config = dict(
    num_hidden_layers=14,
    rope_theta=10000.0,
    bias='none',
    lr_head=0.00629,
    train_tokens=291800000,
)
MLP neurons of a small language model. Each row is named by its layer, matrix (gate and up: input weights) and neuron, and shows model dimensions 0-191. Each number is 500 + 25 x the weight over its row's rms, rounded and kept within 0 to 999. Numbers have three digits each. A neuron's up and down rows have the sign that makes its largest values positive.
After each neuron's rows, "fires in" lists the words (lower case) most often at its 100 highest values on Wikipedia text that the model never trained on; "fires on" lists the tokens most often at its 100 highest values on Wikipedia text that the model never trained on. A number after a token or word is its count.

L5.gate134:497489524461531523518518525488439536515492471469558481491498521515526482538478492494500473491497474520493489519511487479466499506477525487512477465516505479512544510501506497507494494520565473516509509531516558451474518475503478493535489463467501477459505506463494478504520532514512502477524514514517485479457496527482521477526517491483504550507500494541513480491472508514509540540451512449560481449505496503484512469502451494534525537507465515475499523464475524507500503478532480499504477539511516480471512497483512447526531494481479454443521502499492493469486516555467514527
L5.up134:505490495499517516545537510511444518527487501549544527485508505498510483506520520459543501510511509530503517511534493490514511454503454509505515480484487527497499543497487495482500448498543504495479480514447580499510505490532457529490500502510502476480527515432501489490496501539474494545513512486462493523508507553525514508481429490502510518511498463492494483498522482506488532469498518494549457469524493503506478540476484476451519530528571458437482530546504501531495479495503475502508472522480498482491523490478518477501511506508508527477474492519469512459518522494532486488
fires in: "of" 46, "years" 20
fires on: " of" 46, " years" 20

L4.gate816:493472476510544486508509486498497510484486463522507515504454501519495493495509455537499457430459453460501539510532499513499462515525515526476504473519512536498554525458553522474484495488500512492500512487448491523472519551503518518514509512487519497550492517537503461526484505502519498472519464493509535464492517557544509486523514460495457504513511480513525477526514491499511531493500506526474487456496524495479478513497505479480484492462497501522502436525515536542542512514508494518490536522487497502465555490503525489463525500564479521495499515537492467526519539516487458485
L4.up816:522518469475486530462546502528496460496499508489506499518474501504490495516471470484507460465500470543517502522511482497548484505512501481514461506507504519493499511519470562485524502560476502548530508509510491486529459499536499522489478463524535482491484501539538465484461498476492524499509516491483539504537490504488466522491501493513502539539487526474515464494514509490500504527483469492469486475462440487515507481516458529508455532476479467515495472509476484459486500441477479532498480483533551478492451488520534492516493495548536510500576485523469443513491520479471498489
fires in: "during" 59, "year" 21, "years" 5, "weeks" 4
fires on: " during" 51, " year" 13, " Year" 8, " During" 8, " weeks" 4, " years" 4

L8.gate751:488532490550505501499498483498526514498509524546480476512518465524498441510541453453485499455499511495535510502497515459531473484471473507511490502459533547508481507478503500493561468530461537489499474471490474498491503515484528458513520505496474554442538480463460505544474535507479492467474514482489446518534488457545498489506506495518512480487525479494501506484468484536549490522485486478527483488524499467482465523526447491494485498515484514540504504507510513497534529498546466509467482494506485506507500501521461477486458459487467524489483489501519563522483483510499489486
L8.up751:472499511475482467504562498484530478527486527504512499474480467502471475482535472489510488494543518516496537475519495545512512501543534464534510535487491516540525503507487517490520481510500496458518485476480502524516513442437511484528488441474516499517501452495476498519517491476545477488494539519508498464502493503496464505497476496495520490549502551516510500517513538497482536516483519564452496521502540482523489480525491482454532469478479514535513556493493557491484515554515466523511492488511508466447511458530478470507488503490503536471515494494529544526478494508511503496
fires in: "at" 41, "of" 15, "from" 13, "to" 11, "for" 4
fires on: " at" 31, " of" 15, " from" 12, " to" 11, " At" 8, " for" 4

L8.gate253:516462518512501480496505523509514477502537502460489453515465493498489514509512514495478479483522504470477481479494486450528521544531473483538487457490495487520551481480501472475502472530457527505506502457494516496444549482515496482495515516523538523504510502498524549503514519478473545456518502496516464524546502503492476506510522464481502470515470485512523521553481497515508494520489537515473518479505493516514509407526511482468486512465513510476466496503507502481521464533463486494498493519492506555543452506527493493493497519502511470540505478514516526496520477463539553573
L8.up253:507501497487501522520445507472536508530505503458500480509498476565493522508483480499525489467536504523433483505510475527524517508486536479554509497486500506471529479502511483529524513485467510460509503549506517512514504486479475499484523552514492477523478530460465520474488501509518489497532519508528516537480542495522565512527493494461506537522494510469519564474527536543484496540513497488463503494476506488519524487504537461492513534447480519480466516520525493516493510491488542531434484514526516477449500538505539499507530502507507507520522503518484507514469503551532537476
fires in: "that" 27, "out" 8, "because" 8, "said" 6, "found" 4
fires on: " that" 27, " out" 8, " because" 7, " said" 6, " found" 5, "ing" 4

L2.gate853:517510521522509504543499477544539514518531500519534457479505470494521509494502496536495515500507524504484523472498485517462488510483521485502478476442520512489507492531493501516487527507485513516518470519541504544522488489510515470523512482524517541513511535512506541530523533486465464489486480469494476523502415508526549443490486501460493500477490552506488497518525490486516498448517475521569497527521491510497522480498500454516486438473495489493505558488491454523502451513527520493466513508509528472480476445489467518488520500524515534498524522473518527496504496517569495529
L2.up853:481474483504501476540497500515520531512511441537515517497507513501501512485503503499501511536452500464537556536491429578497514501517525489545538474500494495515531526565507487529466494501521522480518475501506472530516480499540462479518550516498524520491537537485482501497465500477489494526479460477518514547483438494492506486499497471521476498509475512487488489506532486535559514492549490490521495513521492545516540463461503507493540482471505509481463504473489513511504480505518506512487512491480491493479478472488474525482475490544501532511542520532473479501483510497547524550
fires in: "at" 31, "and" 25, "shoot" 4
fires on: " At" 27, " and" 25, "ized" 5, "At" 5, " at" 5

L2.gate151:509538504491492482536468466474505544459505514493530495485492534516507535466466525501482460456515469464512552526461498479519496501466465502486485451509504518494532492508495498512527485548499497556501509497535506483492527498497470506539484500488513521500470495468481518504510582490513486515457518496490512463513486484533495528501482508550565513514487539502542535561491482513499507481527505482483489504466533454517513482432495487516498494498497515457464513511474458464521488516519481528503496473478480511477510434481499525476447492506501493502548504495518535489499524479499520492
L2.up151:503543502488440497514508440502573527489546509495535515513458567542505486513478487534507465485538495475526536480497497493487484497492474504521511499481497499523507524498531516486493523518495474504473559495536470435489516489497530488526484509456527485495490478488530493503506546545494453502517493493451450452510539482531486525482498516515538551488503482481530495537510511526503506531504512486496529521484502512498490473533519491522502451506478475501487472499568516503505531503517518561497494526462484475502515506517519488531517494487517519464487477482489541511495503455484506506
fires in: "vocals" 15, "chart" 11, "guitar" 11, "debut" 10, "review" 5
fires on: " chart" 18, " vocals" 15, " guitar" 13, " debut" 11, " prem" 8, " review" 6

L11.gate634:459474510514494516487497510480512534511470524492530470474519504544472444526509501478485520476500488472495474545423470459508495485542492534506476499496499472526530465472551535490506525514485509519486477463507435461512480515513502541494467466468515506553545507511488505493499502498512501498497465483516540466516498485512519492508532492465519504502451463519494525546503529494519481513467511548491543498505516475502446543523483502514514495515488508524506484521518492451485509486548508492510510487479497463481516482541489531512538526564476505520528490484541514494509515448519503480
L11.up634:502477498526470485501486471442523487487530520494472553500504502467509534547454491491468479445514483458453515476492510507490493518548512488523484505476528498497527512533480493476493513496513515520489518489489488459524483451484476482466529560496456514564530527532480536483510516539500517507516487460494480502483489545463533514521501495497462500495494454460509539516453533527464505535476484514511506541504459474514488492484479516498493494512533505563524496493532551467511483468478507484457514489495468494463497462531522511477500487484510521492477532479469491482496514494488459511
fires in: "not" 44, "notably" 6
fires on: " not" 51, "not" 6, "ort" 6, " Not" 5

L4.gate956:533479526492507507486467482487473469491469478512521504521478434506494512468538500519517548515493502539559537518546498462491517464530490517507514494503510523494535501508451500483458485500478525505500513507436489489482493507513482494523516467455530505527473465495523503500485527491484527534469474525529502519482514520493527467468494445443476503514490528493454472472534565483466494517508518536456508507467425446482490472541489515460490461508453503507505502501507526523521541488496508509462492495484473491468497519527501515473517477489496522517480521506486474481508506491500490535
L4.up956:477519513511457515488474510480540465512516470517508489444504466533475478485500467513494469525478477459489500536503490513529493503526508489477524510538541476539508511535492460506512485519521475486489513451494503457512529518456511504500452573481462534463502534513513495550470497451502470497483495454519475456523518474449494522457511500498508503525489526486478469480513497544511505488499509539491532504522467500510494484464449488480475499459484515524462476510516493479476508509491528518499518538481502520537504508477501559464524507506483510560525504493526545488505474522511475474
fires in: "as" 41, "phenomenology" 5, "with" 5
fires on: " as" 44, " ph" 16, " Ph" 10, " sc" 6, " dr" 5, "with" 5

L4.gate1023:514508503531496505466524468453504549502534518498504492519510522495520526516461481490508495508513527462457481498478499500464491474505537493486466496463512439481462511505524495523528503506463490501476499446470543478470555490513530505512535505543500540500515465452485542486474530480506511488447512495506508464508493493518475488532515495476502505503503541501505512483519534539454481490462528507544485466524488493528506527491458515478446525491475538498502448487497478450528495528522484485508503500497513472518514504495543505493543497530503492520480497498448470464497572546478521495
L4.up1023:511523503517456477511478484469515518467522501510489532498481513498479525500458508553519496461470527447489523467490499503468486493543517477503511486531537471484517494445551478497466489538485459496477518449506490478503511480478475515501488521528505516508505466478508500472443497483486525536482506475502503480535474556528497477509523530513477516508483464522507537501499535528489466472524534523489442528517495490503497571516518511471464479510480532506528484484496546484518476464494479514492534474459508503467505522525526461487508477490507485547445518512478500485503529501457448479
fires in: "not" 40, "be" 7, "notably" 6
fires on: " not" 51, "ly" 15, "ally" 10, "ely" 7, " be" 7

L5.gate14:443476516460441513484508503509496468493529449486491446539497535534529540482501496509519514431512460496479534509505529497491508508517517517528464501516471517527497507481520489494493493518526515451498497516513494549488496528514521523514518479509515458511468499503497520521505519489474441500536478507526472488499536515477529497457526485517513500535515478511552514507521500483484474498446552513443470510511475461478529494519536512467511508491514482537487479535483491490473517560497495551503491503506474505476487506459463541499457479511497528472462526510500521534514473508536486499
L5.up14:500503504517469514453504499518431479478457477535488484488505527467484527501516506441450519488519542491500504502532487470525497476460542474501508509504480486469510490512505474514468486517526530506432515522518504538493473480542469532499505482489491483476471511510475481520452459491484486490524461462488530501439516465531512469522525444484498490475492508499470493512477519501474464481497529510512484459493497504474554486478500523490455540512528526509507495502466511513468470478483462494483490500483496475458474484471476503497502483499523541478506497521573514471527445515525501508
fires in: "after" 20, "until" 10, "by" 9, "following" 8, "since" 8, "before" 8
fires on: " After" 15, " until" 10, " By" 9, " before" 8, "After" 6, " slow" 6

L2.gate284:541508565490499477496484543503451492471503514486489480518448506485489510548485480532525517499463510488503461521505506506491518513498508497466509524496471510511514424553490518484494498546470502478508492493498475487494462494518483489475524505520494496540483464524499489517498500499470514472487483451481475487523454507512492463533478487528479486492485550505488579510513443514507490495524471445528495490473498450504489504483500534511528460515527524483505537524495504493467450473515471495480456508531555484550528492513493518473501486496508547498495467507523503480561497466500484509
L2.up284:507458512483475503525523524503488497440532525476483523510507485470522447496511442505539519540503485530511532501507472578496494486499507550497518502498489497523543455522462482481533505547516477467530504523450496469460461515520500439493488514479528489515511502510507461493519489498487509475506508466479485503510478495489507499502486482445522540547499500507484486506498514512479466519507500499506502517467494541525423526490508492483554450485488516475474516527472503525534528508451489527474495492494548484508508480508479539502461517491500515475467540490547492475502478494501521490
fires in: "tour" 33, "video" 16, "history" 11, "career" 9
fires on: " Tour" 26, " video" 19, " tour" 18, "History" 11, " career" 9

L5.gate369:516562497531515522509480479524502510513501487494538466506503534536542522514514466435497521457492446523531486514521528523482516457491549519495437506473530540484471508470496518477491517509494515545516464529563494491493485455506498518484492472475521489483523506509504513516489553481542492490485487474521512474526468500545490569455510490548504508519463530500505440508544497528531505549498486500492496510510530526503484492501519481514513529471473501505496477475491484482511541489496494496449504496520486502500530482537520484503457507513484499478527483508477480492500542484526456486
L5.up369:502521468507522537497528501512465526499516557493471544532460526543479500465506512488525512474481513508462525485539504524486493441498537477522529483476508511522520515508490470504518498513540475520528465478519503481515473515520484487507510533482472513492520562504451559477516547467470568482456506480509531488507490544494503489457459472492496523481473500482507500539475476497513518499480501473490574508494532490473489523525500486513486529473492478469505520471459520515530489461480472473498531470524521526466529479456527493491502486475515491482494546477481522529499493516501473504
fires in: "at" 43, "during" 31, "of" 17
fires on: " at" 25, " At" 22, " during" 21, " of" 17, " During" 6, "During" 4

L5.gate213:446483507493513524510505483525441470467490513480527493479507525518496486504533463481458474525492500475495547545496502521481475443494473484520507503490494471516494498497487494516528467491554490483533462487527466482468511467492492511537486436453500473506493471488472489563480488503499493495531512512463512474496496503530563494534475495512536459522492502531535551454497480533518526505529496475524503524431506493542520475504498440518471499483487487514462535480485496531488523506476474478491500494527503508457507472504498524525495518487541515486523518476483512490509535451492474494
L5.up213:520486517474497545510560471445468493521482490535479492505522450482477459501531525506466523508524493517468491526486489509501513482500473534513495509475490447469502516513509525463442508498533511486468528515560460492516512518502508467541457462481493515502487499519518521534512463512458470475489515531511514500465516483518534501488514490507485536545523503502481525485485565513502540561530510486491485532502502490527474485484465469479478506515501478493487518450513477474496507495484462507451529536495488513541519508522479473485493553514511470444470491507493533520498484518513508460
fires in: "of" 64, "among" 5, "most" 4
fires on: " of" 61, " Among" 5, "ost" 4, "tal" 4

L11.gate328:474478511480539455505495495505503474527454558507511475500477523494466482529538488534471480522448544504522494478519491471513482506553504492482511460458491497503485494544509510534480513536506525512512516528516491480507491473535519463518519488497500471479473504495501505505486495449489487519489494468474518519498528527466541471516507489493533515498537525545500481493503499457520495512481524481523504493448492505544508505437450503525480546502522478523505515504464522545465531477554458512501481580490471516490518505518493531499531492486477501520561501526510513529478513511541518487
L11.up328:530506475497518499484497536481530460513548532492476496527490499506505510473438514505470485483513482525499485491501529456512491497505532486487557486499524549467520488538483518509463497523460570492535523472523528515450517536501508505471481512522499559519517507530475491461482464481467486496524514490570493473471488528498542521525511450510531464499529523483520507481522491475499504555527503498509470533476488509544528517535505549538488499498484493508477496468472546490493496488480499511480471493527451491494504467473484499526528542507510499510480510512492480462468519512471459518
fires in: "on" 33, "the" 20, "at" 6, "its" 4
fires on: " on" 30, " the" 19, " at" 6, " its" 4

L4.gate97:513520465497453518500490519525502515497485461491476537444489520522468481521535505519489518497505493499540510523474494466503501499491498485490487446503514541540505519526537473476516444498453477546516493523500539501468553504486540521471509456513489513505490508483467517469487553492498456514476512496493506535514479499458474498464498536494504511540518514516529481567474520498494500490506511539512494506459479466471508474485480453515494502450490519491504492529526507529481527509486492459544551508506531510511510500532479509471513499493503542515519553536424519494498499473542490495
L4.up97:526514506478477526485485462505511473499523487539470499487531452468472510524494540546472490471507440495472488443506538483515559501470478499477494499494474536489505530513503519501523499518476565521485490492519453494502511488507506500519478490502506492506503540520495454487516502508472490475532505501451521474526469506479518532493492492518510524533499463524523523549507474476513445465454462508522499528472460582476476471489452505505440504503484510524480492489515509470491504552493497470492513508518491505524537557536519471502508541469520500484511520478506524518476503494496497515
fires in: "by" 31, "rob" 8, "with" 7, "dick" 5, "bertrand" 5, "acquisition" 4
fires on: " by" 31, " Rob" 9, " with" 7, " Bert" 6, "ti" 6

L4.gate314:518515505518505497479480482535492544449508462528515533494488550533507464537492485474514508526540499495498508515466488534470467509477540477485511519482501528482514494472445529532511501548482485483498497528510506499480505475488509458480482432448524533510531480506499526526486543460459538545470503508497524476511477464490481455501504479476546484489516497496510513524482529500491522490516425464523512511475512504517518468463528457511517471533475476510489477487481505514514511505507466479488492523476488523516512468501516482451498491474537497486497502497501478502453515434472453475
L4.up314:531469541525515520502493523563496522485515497528548549525509487517508444504514508489537528495500487508484505518513481515487487525459479519522513501517483453532479564489498491515506490487515488483443554516475507479529500499528473477494521534489509496512429494532546498516469516502499459480475500559471521482501518500517478516496525492477493541496498473437502488528524497502484495526490478494486548515474522491490499502528533540502503491534468497493495473494548514487526524495531473499470434545517510470474479511472542488506504566500470520474511514536500510507509538488476482515
fires in: "of" 16, "date" 10, "released" 9, "platinum" 9, "votes" 8
fires on: " of" 16, " Date" 9, " Platinum" 9, " Votes" 8, " Released" 6, " ft" 5

L2.gate592:507438492516542469462530529490460494499488486520494534548525518529537491500480491506533491494492494454508519513527526517462438492510514474484456497490499501519492488460498489520501515537487517460509503510499523513516520561467485506515478497497516530483456526491473515512508514484523509492528473501505498458532524480519531497498494517489517454456453496482486513502467519497497500487427478530452515484500492486516542494496497483540509508488475441530544458505486448499548487486495531542500512469511519523450463482488505514504524461533506546534501514473461534533515509495500482488
L2.up592:491487548502548493431491481558512499542508513485544475519485503501504546541517502503510486496516503510495494519490453531481473503515507498505505472504486526522526511496472505513559509518516511525522477508494530543496498529504490481492505517503508455489513528499541469494505503483542512504551516487502484493480502462541491504516492453501480482523506492512483453533483503445495528513531487486456473522490459510423497521522498511541507529529523527512479483546500517527531505441487535486484501475469467476462492523446488519473481514482510557467495501509520470466464489476499481541
fires in: "during" 67, "following" 5, "after" 5
fires on: " during" 49, " During" 11, "ong" 8, "During" 7, "After" 6

L11.gate26:488507472525544471458543547490489508480529501477535471491534498474481520496499501497524446485496499490523500501488435479476518493516466457487470511506456479519488496503513481515492449545492502502508479466493470506515509470494533474451499447446515467506530481534482461489465567479449489493493504496503509469514488497512509507540511476525490475540520484481516531520514513490510472525516515491521515467504524479482554429491467503512470527460507518502484504520486464498507514495507473537483546457509507471519533500476493480505498452498511477468524483481456504517515534513499477542
L11.up26:495527499504543502486511505464489476500532478452501491522501507483471511537522494514486468478487494505446509519553498526525449542492553524483541490433500512519530535543519526500500517446528519553506487525496518467521488480475510469472503496505466492483502501474452462510456514518486475485463514492514489539489494478518546533501484479518494533541499503477486487509554495431526488490474507521503510497493471488504474514489447517486505522464460525488506463497505441473473480520523512508487509540508504526511513499478469466492501482569523495473471479530504486486506486476517506511
fires in: "of" 27, "in" 22, "during" 12, "at" 6, "on" 4, "under" 4
fires on: " of" 27, " in" 22, " during" 11, " at" 6, " under" 5, " on" 4

L11.gate537:475500534502530513492531523499522490476502562485525521501543508475517497535516489432508489462481490470508486467465484488563532497517488476504464542513520551486502490520466495526509509499515480496507504535553502474518471489492546509504563492512525550475518481531471494515487522494474525496544506516539504519516517495524523537465557515493505493517466506517489464521492520517518488511503523471520519540526533491504477488536530473472505528494482505542462475498464491532505532488484448472484493569519462468529511496492464486472496509543520490485505484490502478488458485519505467515
L11.up537:462483494513528497522512525486557473504513560458461505493510505510496516536487520496539520454520475463494508476507494494504497502503491476491489534520504558496478499530468508512478496544496517509518476471528467452523463521484493475466503500535536485521510498519482514484500542521480511489502516455520509518452494487523544533496467504494511544521445523521456483523506497526508484537489534520486495521482492481470496480496526477493466524485493564504519542515480505445466496463518511497507542560522437494491543451480477455484485498501534524493497521473499479480519475490533487500
fires in: "at" 83
fires on: " at" 68, " At" 18, "At" 6

L4.gate859:473472455517454499486491505491491537511492496499521500492478555486523537487552502543521488466494514449473491504492524512464515511494460470523519512511530502483533535491515463475495505508497465547494544489528520519464540515524549512500520524519455499496528503460516467455451510510476496502518503457501491533559522507543490550517492501507516516519471461480539529523461483536519516538517487503484459517519471537464481502527544503454474501509476536497489536501537510453467508508444485538509509482497470505530495488507495497481517528497512516538458508513502518499509500490500518484
L4.up859:578468500469474506485468485484446497547564503517591515494487480479499471534506521507512486511512497462527480530519498559505490550509498455460503466521514476482497513440494538491503484511498506538518524476468482524471496518490501499513519500457532484512480495476526465532515474453502506495473494479537495479513494529488517511513520520540505486493492505495512535504546527462469522494466495484454486556504533511505494516521502477520496511506524478470507486504484499523509497498493540448476522518498504513486533488524517493505493459471528489473499476531508524528542512478497549488
fires in: "that" 30, "said" 17, "because" 14, "how" 9, "asks" 5, "told" 5
fires on: " that" 30, " said" 17, " because" 14, " how" 9, "s" 9, " told" 5

L2.gate136:488491546502526482471533521468463468484505466478525474512446512491507490499451518522517535482487487484461506490503478513454521492493499491485537526477462520453509450489494532492523546509454479497505510466456510487457486534508471526480498477499495475513499525532502485525476466518535514469551531513490499520546449510493513460475441502512522500519472496555506561535495497471499496526494484495500509529489483496501417529458499500538516484483491460514521509453493506506474488478520526466502469493525528528524497500512504524489486493497524502480509512515520492514505528469460529541
L2.up136:500502544472487494513517505457454476481517495488484495523477487504511514475463519485512544520458504544537491504505486488468555499495515490496509508482477512500524496492463531507520548516490483503528544497496544485471476484538445509448535511469475467516528517487465494545482461515485547485517530491480527529470474490510501451511460495488501517498506521542520560500529531463489513525535520470563455488492483504484433532485458491519499480470494497473485494508478502505495489466515479497547498463494543504520489490505464515498492489502514488468497482509544474466523521493514525547
fires in: "tour" 33, "performed" 13, "history" 7, "songs" 4
fires on: " Tour" 26, " tour" 18, " performed" 13, "History" 7, "ography" 7

L8.gate474:507504518485501484526512531486507455467474485489486492480542455478491508511468561487530496519502480491520471508450496463525501462511500500483446504490529508494505526501510548479518510523515486479563504476500469513528453475493506491469472533536509506523492581498478487542490505530452501472497511459518471514572493524539499525461538501522509498523502510495512450526533496492502550551503526487511519538481518455452482487497512486523517483491540492499483495490463540494495507504515476483476478532524511528492517464486496548477518499516527463478469489526494496494474508462509491513
L8.up474:487520532496494488499464502494514528491484524522463507442466484497515482489515493462527495472510446487506517530522481504513469572488533514502523480499498534465492506540509529500488517533490534514510480476538477490480525503517528543484496543504496505469533507465531490550530518540420509522507528521479531501482518455539482502491510508501509525495470508473500470485479465494521489506505503511490509529493482445513441542508557507522469476540508466490498496510502504493521470496527462486476522496492479482467516468500480492446473490534486451475544466476501547491500521473492519520
fires in: "at" 30, "of" 14, "for" 5, "hodlnaut" 5, "on" 5
fires on: " at" 33, " Ho" 21, " of" 14, " ri" 7, " for" 5, " on" 5

L3.gate232:463497534524510500502514497524505560520495510480498474514511532543504508499512493497487488499491486438534487520499532498490494462432504456504455493497509471513497463525536485502526545460513480521483511523517488561522473525460464538524502486468508511486503507520542514501479485502493494473503493515500488458448490461528496473543506459509490506501471538471513466518548496482470481504518476491521482460512530456495492526498493465515474530514539482505494462506513450493487498496483479537536497491520530468506477498495492526454465540536437505486498535490538471503532543530513504478
L3.up232:510480510473540546488506497514457511509467498467482462525527545481515518469526507565487474500524505460544500513477522543509486483477506446487475466479491518474540480496503519479545528468464501490514498472524523536503497509525461493521513514480509527518506533493508503493519482525496474495499506520456505466523501476522473506538459479488478490453486498504484490490502472493470485481519501464495510487544520501491528536505483533508494554477563498486465445481542458468508468465501470542499523485489480510490528488493468496460476519543505488500478524495483463542474531541485455514
fires in: "during" 32, "18" 20, "following" 5, "of" 4, "year" 4, "after" 4
fires on: " 18" 22, " during" 16, " During" 11, "During" 5

L8.gate74:487512512528462523491465553540506505466480531495522467456465507469479484550487493449503497482500496495489465498453453511519497489540494489531462494468507543529492523484476536472531449505486515452506501471485480520522486462441504498496492551507547538516487511495453518521541484488453487480457493436532521512494492517548487502473521489467513506522472495489517467486487474517501516504525509497470459499490490482519507483477520511499523506490494506529502444514542476525522493493476472468499474529492465476513501497514455487487512487487481488486488474544477497482471489499477557491
L8.up74:472559505505508469522492535440517498493489527464487496500461470459504479506502536522506511478503507526493474494483507472501497499472526493513471545494497515486501497494482501497518500510503480498488442501501470490500506465489521496513502463577488518497535532476505433501546522507465466518542516487510537512450499430539491499461504501539504524485486518478541502495488502483504517503524517455479502463519498535532482490543460510513445532501478483454493545519498520506509493518498494554507477490503521498488478490508458502515502482511529469465492465478523536459545493482508495437
fires in: "at" 33, "in" 18, "for" 8, "of" 4
fires on: " at" 33, " in" 18, " for" 8, " of" 4

L3.gate59:497504503549460486500493477499488493458522506521504506513493457507512507493464478495514475505538556509487463532514511539486531522497546491564486512445504484503494530470510443481495464543490475507511499491463522544497482480496497498484529498506548508540499534505506468463496519485487484474505468510500488513579496536485479492517539497485546507536494455506469522541481481474475518510521502541475485531530515522524494499521512475476468510517487523529499497522495522480502468517464475502492505559535486544467510442497490456502491545499492473497493519477484524472529507486549514476
L3.up59:495512476509438480500523516475494516476560537448523475536498488497498495540471494515492478496520479485461499510504518534477490566471498535525489515506484504499495514432507479480515495527499478489511495471462517553480546496523502493515505491490517496504542524493495499469480467500487521517497519482507526468507497546531534478511514483535511437511492462516446525540464470502534486482522464512478504529486507506536531530556516519472525533474478498520498481542537498477497539504509535500511557508506498523473534516516463460481511512515523500459527507480516536475520533518500513472
fires in: "to" 39, "that" 19, "because" 14, "evidence" 7, "however" 4
fires on: " to" 39, " that" 19, " because" 14, " evidence" 7, " however" 4

L9.gate223:516520491479469500466507517488506531470499473481508470519476511506520532522511474531498485533486517502482503508527480481480485503505497519478526514473495556532498485495486499481496488491479467502499495502489487514547510501527513432529509515500474479534457483518503525485492518544494479524512521508517485533469523454509470495511526519489497507501497473550459475488467507507486463497504483481505517479502461476488483509526537429528491532519455505559474472499487459524500521483462500496559441497552509516420499507487446522495502495532491498497485510540481518489539514544542457553
L9.up223:471501497491487457437476490502534543455487443488477513517457502499497531539477478536505468474498513446474464486497526515472484486552522534471479505523492497511490472499500504491512455545519505501504482459475541497494487508457530475498492477517492475476484494514474507506488486472512482449497443499536461522481469478480514517507467508522516483514500487487510469496506458520518536524531513516528523494557462521492481488510496512481567542461488545507471548518501485492506529526496481521515534496527517527489507476504456527492489477492479530525498533492511552543494507479522533489
fires in: "with" 27, "as" 12, "a" 7, "into" 6, "on" 6, "an" 5
fires on: " with" 27, " as" 12, " a" 7, " into" 6, " on" 6, " an" 5

L5.gate506:519484558502497476498512521491456521485440463497525512465525493499576508510522484530459499494489485511497511544510481500487493498492457497507495505496475483518470474501506521537513489484503472453517467536451506495545507477509464491529507500500512475472517524561504520579522469493511481530536496520482528484471478510474559540501501526443569508517473472506532480511535491527485555537466496505455502492501527466508515512459485509512493493557510483512490488478526493506487532505481489467503492572479497501501518497499511465503492494497518505481513505489490482510517527519503481492
L5.up506:504482505535514515533460492491439487487487486479512534474560499497501455532520484433497542504483501508513504486508507509522490513517451515475510466520525540517456529434495502511508507521480476475519522510476497505528520466468487516505476520441512508468463514500506503549478520491500452544453501501517482499486466536503491499504523481486453505491507533536469498517529472528516506495488521512511500502478496467517521509454492447494557544490499525480487515523527519483510498500521485494500500542512471534477498505489508458499478504496526542475483510524479499506563493526525427502
fires in: "of" 97
fires on: " of" 97

L9.gate444:501473507512494524492508512501489483509512525466546509526486542520551459511501546487499524493488490491542474541486505491511528527473456487497494532496527492520501509496534535503475503472523465480472460480498518502472539460418511502458526478510503470543515492508516565505454502537498485472487459513483556497499467514500508531505516503476527459476483480559492462557456519519506501484511511555496557488474471488503497496490448523511486524499507506513492487493465556521482502532475495511512467542531487518476463524492475471488473472485519497486496480503479514476506496514492516504
L9.up444:498485502552501556518493497480500502493500545542486499466486475492527484491533503473476492505500546515525469532502480495489460518491487525490529489535472535504485520492501507475463470512514458453502485474463512475495476466441509451478526491518491477532537488492538520553563482450487487470530489514559494487490501538503470507528490479497508505488504498482515493536532514521545465467485509514503523511525520542522532461517514463516503525487475512492486504469490528474482457520477528460506531513530496484463523532451509500498481550518465502498491523458498483507537457494482503525
fires in: "such" 30, "known" 13, "called" 11, "than" 10, "of" 5, "example" 5
fires on: " such" 30, " known" 13, " called" 11, " than" 10, " of" 5, " example" 5

L11.gate532:504513484470510489502488473534500473505542501523506457493520476481532479518536458538466467460491521495518503515509444492512493512524493518513499486525493492495492499468501503496500489488467496506473496463535498513475545472549509496496505498516472521487464484523507492453531523463580535499541520511512503506531534491507519500525488508453509511530502457508490516451500504516493492487545563489504484516505544516532514482528474496516456473507492491498469494499525454507524517450546508538514499521507462515498507490521558547500495455479477470527525485509496523506516461533526494420
L11.up532:511493509544486514510498478507518490451499522505484511513478479519487504467509474495514482485474492529516451487473474528536507515468496550468502494511516511495510513525488510533506499482508538542566510494522539482481521481507521482501493516520480533486441507515474496515479527485479488491478456444493539517460513499496500451487525485499496528523531496450474505530477486469462530522521477489549510546479515485492534518522506512450503513477469503539506493478481568527513491440503479480505497477507502536519454484518493449523516549536457499489486458489505490487514429476504504510
fires in: "the" 39, "its" 7, "left" 7, "each" 5
fires on: " the" 37, " its" 7, " left" 7, " each" 5